{
  "n_layer": 22,
  "d_model": 320,
  "n_head": 5,
  "n_kv_head": 5,
  "head_dim": 64,
  "d_mlp": 1280,
  "vocab_size": 6641,
  "activation": "swiglu",
  "norm": "rmsnorm",
  "norm_place": "pre",
  "norm_eps": 1e-05,
  "positions": "rope",
  "rope_base": 10000.0,
  "rope_fraction": 1.0,
  "qk_norm": false,
  "attn_scale": 0.125,
  "bias": "none",
  "tie_embeddings": false,
  "parallel_block": false,
  "init": "normal",
  "init_std_qkv": 0.0272,
  "init_std_o": 0.0272,
  "init_std_up": 0.0272,
  "init_std_down": 0.0,
  "optimizer": "adamw",
  "lr": 0.00154,
  "beta1": 0.95,
  "beta2": 0.98,
  "weight_decay": 0.11,
  "lr_head": 0.00613,
  "grad_clip": 1.0,
  "warmup_steps": 532,
  "schedule": "wsd",
  "decay_fraction": 0.872,
  "decay_shape": "linear",
  "final_lr_fraction": 0.0,
  "batch_tokens": 65536,
  "seq_len": 384,
  "doc_mask": true,
  "train_tokens": 355900000,
  "steps": 5431,
  "dataset": "wikipedia_en"
}
MLP neurons of a small language model. Each row is named by its layer, matrix (gate and up: input weights) and neuron, and shows model dimensions 176-271. Each number is 128 + 24 x the weight over its row's rms, rounded and kept within 0 to 255. Numbers have three digits each. A neuron's up and down rows have the sign that makes its largest values positive.
A block is one neuron, or neurons of one layer that tend to fire together. Before each block is what it responds to, as a language model described it from the Wikipedia text at the highest values.

Word-initial fragment tokens. Word-opening pieces of a longer word split into subword tokens, especially "mar" (marathon, martial, marry), plus Mon, el, Clar(k), Li(eutenant).
L18.gate561:155100120144132122120124135157145127113116117156081125131132100135141140142126135144116145157108118127121106094139160170158157104135126142191132124196108151116123172117111119108121113133148117111109124170135126127113143131121118151135129101122094188127116185131110129118132135129092122153
L18.up561:113106114129122152141128165146098159146135084156086107116125112115111111098146157129124122151133117134133140116098167148160150104132150161183107134082161107142149125173100131116141102149112108123135080132123131119126138125111112113114130112118137142134131082134120106150173191134139145147
L18.gate621:122127102144132175109129182167089135173125123118130137129125086116134112080097171113092078134130124105115114161111134171157142147141136103131158161095079152160115095163104159115115098115182124062144107120115100153110165115113115161110142118130164161135099117112166142104146135134113099136
L18.up621:082134133082149147143148107140129164134099138151150111099140079161076115123157109140140126153118131165085127102104116178121192142140118087099109167115170134104147115134099124147158064110146144135128120099142160123140137117153155066108111109132139110122092115094126145133161158109130110135
L18.gate801:103146142103109105145108170119091121138119114106107136111122077119129087078120133125135089114152134150103137122130142169189142103119181170124160170145147155101104099140115112137133139152150108118144165131115112124128121115123093104100122095133095093109115115107164134092142105158116095128
L18.up801:133134142175116107103119128070121116140119147119095108115142114095117062141151181101129117162100118165071145154139139123142146119094116115158126137072128121151143104134112154106165134133089197117067160146115097127140159130127140109115113115095094114091113110159121134109117140096140116099
L18.gate1076:109138133131133129131143145127118161156120120115139132118135061156151116139137121121143155159132156165105128145176122176174147096160143140149081146107104100104101135169126122130117112120128155140163120165127108099120183110111110124126130107138151128190113085095140133118107169128097148161
L18.up1076:109129108119103135126156123172116133124107060169127152114111106116140101124065163146141132137113132088129098125106151107095147112129113098168145109090138178143125076191102131160126092141171189088074164134139152105096101090137133162159125111114143163131117126145125158137101108112137115129

Mid-word "a" fragments. Short subword pieces, mostly a lone "a" (also as, em, ata), inside or ending fragmented words, often foreign names: Suceav-a, Jem-a-ah, ass-a-ult.
L3.gate142:112122079113116082099096166146108113111164112066136124170163139173117135108092136135134135136100123151131113153119137091119111131138116152118102136154117110064101126142115161096089143120152158145116107162137147120135110112152129127145113119157113115082148106158156106108164167105127181111
L3.up142:146131143147129067125093131105154072187143116118124142119087126144113097137100107142144131136127106121131134120118075144174130131128049139090146125145169153095111141138154121123103135127113125172129124120105089117113153150116102111137113129121155128135143106136117154122100120180092147178
L3.gate603:094109093139164139129170141095148132161128076147112142130184138114125127049119122137127146099119105139144134147132109101116155148102118082165131124103087130130136132171135117138141124167155104123098096118169131113138147124159152154148183123091078142094163153128116125148139087124139129122
L3.up603:167153115157112106121092109169142123187114112129099113105130142127143062119150105175168145157128144113119155131109139125125115084087157185131163123168081145166090119095123147094097132158132162111113122149124134101098069065168135106114099136108129129160095091104140126106171122054119150109
L3.gate693:150085178182148142125104108065113124187095105147116182172129127104115173150128142107136107168115100116139097151137170124120128110109133133112119143140158156121145147101070118125123095143073121087168152111094119129137118148135158126109136096118163123143124125104127130099127124103087161160
L3.up693:119135108139133161189130105199145154141119113151165108135127122141161154107102150122135122120127144105123136109152150141142140156163103152131135118094112110117147143135140174063162132139164119118145137124118098104093093141112134154116186127145177118167111122136144157127150115067108107121
L3.gate773:122113148129110071116101120143133083102116149130152138097112120134111140135114165118086144126155144086142109144156092153128153088131156151116155135098102122140049109121077140149132107137125112084133108122124106131135147135143126156139123111122085137163135105151097128130166189103159139096
L3.up773:145123141129110158117104106153145132120162136164086131144087147111061152134114141134100098146142132121130152148122131162109116143099171089081149131114113126128112179134124133129121131152128133144116163113115117105122148150152177136125124118149134140134096099112125167143120163109149125147
L3.gate796:117125136104119101138167140102118110146109125101118113130114107111126091140160130154141107134083164144137127122116167109130135075125102137125132150095134148104100134126127134168093164135147131188152101134090125110152136158092135114144119149106145139086145135127120141128093147109100133129
L3.up796:124156115151123121120178161126100129099179188127175176112167123093134128136105093150160131114174069141114137107162132146122109133130118124093131122142095124123146088123107124132118149129142088108117145085137162138134093117145133139084145085127099134135156177128146128136112145115120172132
L3.gate801:119136110093128156176141145125122140153123121138126071119114096112101138089099145104125131083122090183145091147142130133133127133157122162146140125136126152106139101122148168132122154167128140092141157161104099138076133146110125139100089139113173137108079098145122139162127099119114134142
L3.up801:119104104141147095124168123107170144120109151120130099122141111118113083123137144115123149088157111122095120117146128104101185122167096152125156151104154151107170109088132128104112127131109126161137137136137143130112116159125125135108115158085151133097101087176157100147168136124147131159
L3.gate1133:161088201178149124127129141118092118128135126178133157124105162180135128116151110148131174107142147150117152125165128172096149091140120124135138133138143104162112156138155155115167136160140150095111163102142125114138152114104123141141134133132088119115147089138082103116113098119137147128
L3.up1133:132096145134145134104084105138103169106128120123112117100113139157137168140110097114105150108112141107084158172129145114146102123095124142145128116165113126192119121139115166094115115131076129096125128147161146125102112114121140127125094120107106165092174119152160143160145125156117099139
L3.gate1256:120114113154135172132135099165137137148117143134154131145145144140113144074124124132110128135088150109175144107094118124161118149099100162135117087106089100086135144153134112114100130116118091131116103117114138149115127157103139099130108142126126106130128114136159112132102141134131089111
L3.up1256:136085120103150136128110129154160165118163157131147149185138127196125148146154145124161114149077132118138111140136156176080095153129134150103156127135159123106084095122091127157129103145148135130126139144110176114130106086130164104123136130121084151160132143154111106129115138156150147093

Sentence-opening dummy subjects. Fires on "There" or "it" as a subject before is/was/are, strongest at the start of a section after a heading, plus scattered fragments like "os".
L15.gate82:129128125165126139126172143125091126117148100088168146150106147097094072110099161161086156100128151101110121131133130127096161148143113131122081160109134158079102150094145176128153140121121157121113112077124142185142177124152153098132127135120134142145116102127103102138156123161104128165
L15.up82:150132075132092130112119131141106157101092149133101130170132200158146125117091105137114146083148138140143146119155134120122137158174121134153128107141129115121113128179122094110153172133089127132094141155078129103121103107159134123124161128126113094167160104130096132146077115144133119122
L15.gate417:167116108137102172146130162108099124162142173110107156141104104097144120106124119113086128065128128127109088117121141132115159159121097146185096149146136135137116143115136112101132111112098119119125137138149075121159152098125128133115166098112132149151109140141113102130129125129123146161
L15.up417:091183111134134136077142159127129113121124155087113146163110095122173093138075130155153108112133112177117118133118095102145118146160097117132105134144127125099105139081124122133088137122125166114149084136119130127161144154147116140148100127147080135145103163122089111152155108102108176110

Subject before finite verb. Clause subjects right before their verb, mostly sentence-initial It, relative which/that, he/she, sometimes adverbs (It is, which was, usually is).
L18.gate825:112099066142094093094163163098113115133151140109108153137113089102136132157148109141124164099101139141155134150152082164139132087092166087103102161142091115107121170161151137150118165138110112090094111176111147090100124114128139170087172146132143115139149156140104130143141130135120131151
L18.up825:158161126140140128125173108103114081145139112093102131118132116141139117090108130163138118169128114164104142093138170112128127085096112164143125106139153131109129139064189106125150123094146174142170099131140144129106104146110115114139104133064114154119107119096148130135123151098169090093
L18.gate1019:142121122156147123185143132108120121131119109124120129134122121158131100175155108108145118141132122115115146138130098120125090111123142083134124124147100149139139134129163085135113148124091119129126166172111128116077100138170143118103130080175140136128149127135115089151121127125126139143
L18.up1019:123145139149108142108139138107141180144133144159167174135112127165129112128116124096130112131108102169134126108125096123116141117129163094108152137122145160124116135143152128078163137068133143125143076106099133162141125106114158133150135147165150085083113170121104085133143134114120166111
L18.gate1065:156169127119103131138134138122189123138147123117142119143161074120082108125135168113121137120109130101113115117136100154141102107126140145129085146152144138077143113142087105103137156098142100135156081130098157107130093125141130130112137126153155084145110144122109095143173148114150119128
L18.up1065:130124126177125149187147133106113103094132131095156131101078122113168118153103143102112150116139113131168103097167147140172175120100141103162138110093138121107151114141154105128152202163136150114118112111118161082123122130098159136132137132078145163116144128150129130182131097115140122097
L18.gate1180:150163127156096119110124176123109071141145113133154137131128096105161134132109142117120151103123122140084143103142093121116128108123146139125077151131116137113151148189153115067153093117122136141122117116096099121082133141128147128110109092137151117154137127112113166108117100088146103185
L18.up1180:129104116130146134147157154080081163125156125135099151122169137105150143115116100154145123145131126127151088134124138114137107175146151112132069163115114154157116131128095071135124170143110148139099078111111162135119129092119143117117130130090100141078133118158144148102137125131107166130

Word-start fragments. Opening or middle pieces of words split into several tokens whose ending is predictable, such as Car|neg|ie, suf|fered, dou|bts; sometimes words like would or same.
L15.gate165:106138139107178104161111139141099119160130118130150165143131126125115115105090176149120126164053118152105168164087112162115120142099141153120135147135115104139146159127119155100161131147166105080141131108114152133092135102096153063130148154130149140136146106120098120111122134103155131137
L15.up165:114127146126118131148120143155130121166106120168113137105117080106150115126148117134101143132116154157142091143099148134150119123146125108122128135122107157114159139145103152187108163166152154185109157133149068148101156149086119147128132126110099180128107092134119142097157111084127125092
L15.gate591:106124109088101132108136161119133116131125071125141192154119129133131088068076152144129110119102134125129171154154133134137150130134163094156140173146085146155143124096114128130109122082145108117117103107103136121132168122157162117100118132155106121130129135122162149106127106131094124114
L15.up591:106149139139113141096107150112119119135120117157151159116094112125133133129096104112117140107154099145141132155151107141141134146098121110166125144124056130170112104128140112118108122142124144162111134138148129153095132145174114118081135158135131086127158099087098114073112077130161130132

Mid-word vowel-ending fragments. Short word pieces ending in a vowel (o, vo, Ro, Ca, na) opening or inside a split word, e.g. convoy, Voice, Catherine.
L18.gate87:147122131104117105154133145140146136116160105103152142191126149115150117146125122127078139122129125113112140102088155141088151131136177097141124139113090163150123179152101148108114109128150133088144160079129089122105143101090131140130095134106163144136088144138167057108172086138128088166
L18.up87:130120179152133123129179136091120101146138114146160119169131135089102087103153150112114113155133128118167136170121108105127129111124137125097107143157148114125121155109129084151145106124113132110127141126099137134159106125129136160131112144149115149135122128163173111162115142135085126117
L18.gate144:138116148136170086127129136107158103109122138166118156147146109092176123143149154142097118143087125144151119116118140135054125120156162081128123141126118139120152156121110114108165113169185161122130137137118129106142130108127139118108113136074137138163126163119116140113134114097117115113
L18.up144:134124174150103128109121144101143103139097144126127141116119102125152136126155102126089137134082120172118126116118162139086118129133129114115111126119125153115124207139158141114097114082109103122158155164125109067139114155116154109143081115134170130142145165170137104093144153113094156135
L18.gate398:112102144162147105102166098111136098161126147142165132115133100110140131114137116145098116123116140143148158118140120129113131144154120144128126161114166159129101129130151103115112130177170124146114156120109093095114144087106101105130130160112177132125102152098130148103128175093081156165
L18.up398:115116155080117136155108139094111127150107114111169144130165127119157133127170129084106167113152111113107119085136140171144162107148124120104096129105119133151115156105098095138117135142117108128143169140073134093124135116134114119125126105139180172130148174102136134144139102068094138139
L18.gate1126:138116120138165154134107168108097144164160152161114094147099087131124104131162136132096103123136159136108134115143103164091120123144121073156152137164082129146135147123130114123125100100126129130148100142154125146127121111131127121130126122107121158168147120118154104142177120100135119100
L18.up1126:107090134100135129135142161144091123119141110164141162115081105158177121151147121120118145128142112112135107177137118136119117094126134119096168126118169068148112153106094116163084125122142121101156109119112120140127116171114132134164110115070162168160148134116114140110108136099099115127

Mid-word fragments, especially "mar". Subword pieces beginning or inside words split into several tokens, strongest for mar (Kilmarnock, nightmares, margins, remarks), also saf, dou, indic, ul.
L3.gate60:113148130145119113109137134088164111129082101050114148095101136111145093120130120147107159089125131141133147132145129116151128147136139094119138145127146126173105129115138145131093115100154104148133105127135079125113126095143154127130113103163151114100116104162106137136161192122143147107
L3.up60:180119105078136169138128128146156102097137113151154126120120127143127135182151121155158110122111122081187107105117130128054103158178080184151145126129078125111087092115135135133152152160135110077119093150121096132143151142108120136106086141083160135145095119145164129125094158106142136076
L3.gate92:126126132120136097124097132108130126145136126146122094098182118125142108098147144136108130158157127132066101138064136136143149105145109126140197118120086155146127117116136114178152143113093063135129135114054118106134161112129130088129119135150165131144144089127145130121129109138149100108
L3.up92:144128101115167108146118096165105112103120129112149147097148135133116139183118145099142098106144107099129075145076136131116175116107124163136132130131135130118154128146124150136097121127094131131104127161119137100076127113120104148152132137182136114126118149127130124091103123152109120145
L3.gate180:134109180098158103126138152144088132133132145131149154132110092158125116119126118130149113129082164122108108164118084119130129115127154081128116146132128109093108114107137135178127052137135132120162128106171093126129132108145090124131196127120157131125117110113154125122103115136100113134
L3.up180:155138149122148145142156162160141130084107155105120100140114101131169124138078147111148121151094141104128140153105121160144112088113140102107120127131134189128142135113090133133123130113120100119122146132087075115180124096134109128081130141156126150086192122099138110149158105113144097121
L3.gate529:139139140092089120129123112143105119152142117114141115152077164127162129136127117171139142127118097146122147134080168108090125134150132099128113123121124118078141181123152094132141178101118188115140118116115104122112147137166128083126125111138102143131130170158148114158132117126129143130
L3.up529:137151124132123174153111139116112104135106074096107165187142145114123146093119166160118141095140107117125121104154148137173114139151136125149113125108180122133135144120116091144160119140179124107137147121107138164136136113135111114170143126164158150153099114172068080170154099122187121099
L3.gate566:173145115138109123122104146138115170071106137138169177110114128124110149145096114148120129118103090153145146121117130160104087123138119125130118126147107139092111099161129110118129113105131160131126139120166169194083106131120142138142113112153111154164104110127123142116044129168181157092
L3.up566:125132101136103075199116111166125126109104093130141131118111090072106157076179106139090153133109131137139141092151110139167113124166091152141126146164109129127106107142148172149088122134108119091124158131141157154134128123141154157171079091148120135134137115105167149143136169105138129112
L3.gate697:159137099108109143177162098113087133109169148142133172079167164149175101123121114153096111138153087116119131139150158129103132140122173110098128140114099149142110128152118118122143129126149144113125095137148073143142116174142133114104138137096103119142087119148146116141156134085143112086
L3.up697:100102139113139117168143128150107147107151132102116113159110116139092113119129090125139132140133101150145106153115132159064126134097103143090096139138167119092104135127134115106135134123140126162105088090133108108134103089139120131143094108131086114143138113186166143108124103075145148126
L3.gate892:141123104066133090147118149088117115178117129137142133163067132105148163141148093113153164127146090126161116198137134177127094142124105130101145120136166156129133160120117140074161145117081146136134170132126156122190113121088131118147081128105120142119128148091101091169128111107117126110
L3.up892:107122095155144115121111115107154110151135156102134122100125087122073150105122178138106121154098104149085117133113138120107100086084113125134125131139132124156148144143136123113132148114127136116162120123119070151159092117106134118153132125138147077110135123106133108139134126107086088152
L3.gate1260:092086100148152138126173143155128113109143141178110136161116189136158105089112161151132089149127117186125099138151101100131133134117127119120156161145090153121119163109125116131118130083124184138096123125138131100100143111129141100107155112113106104139122110146184126109119119142169108119
L3.up1260:104146130140196123124173096117111173162142132103114144146138119102104108110131143125148127119160131109117106157140135132126129093145114118129109117122108138129110159080129077129096127141115154125123120157141160130160115138118121112133132122115099091126134146109177146108131162150173135176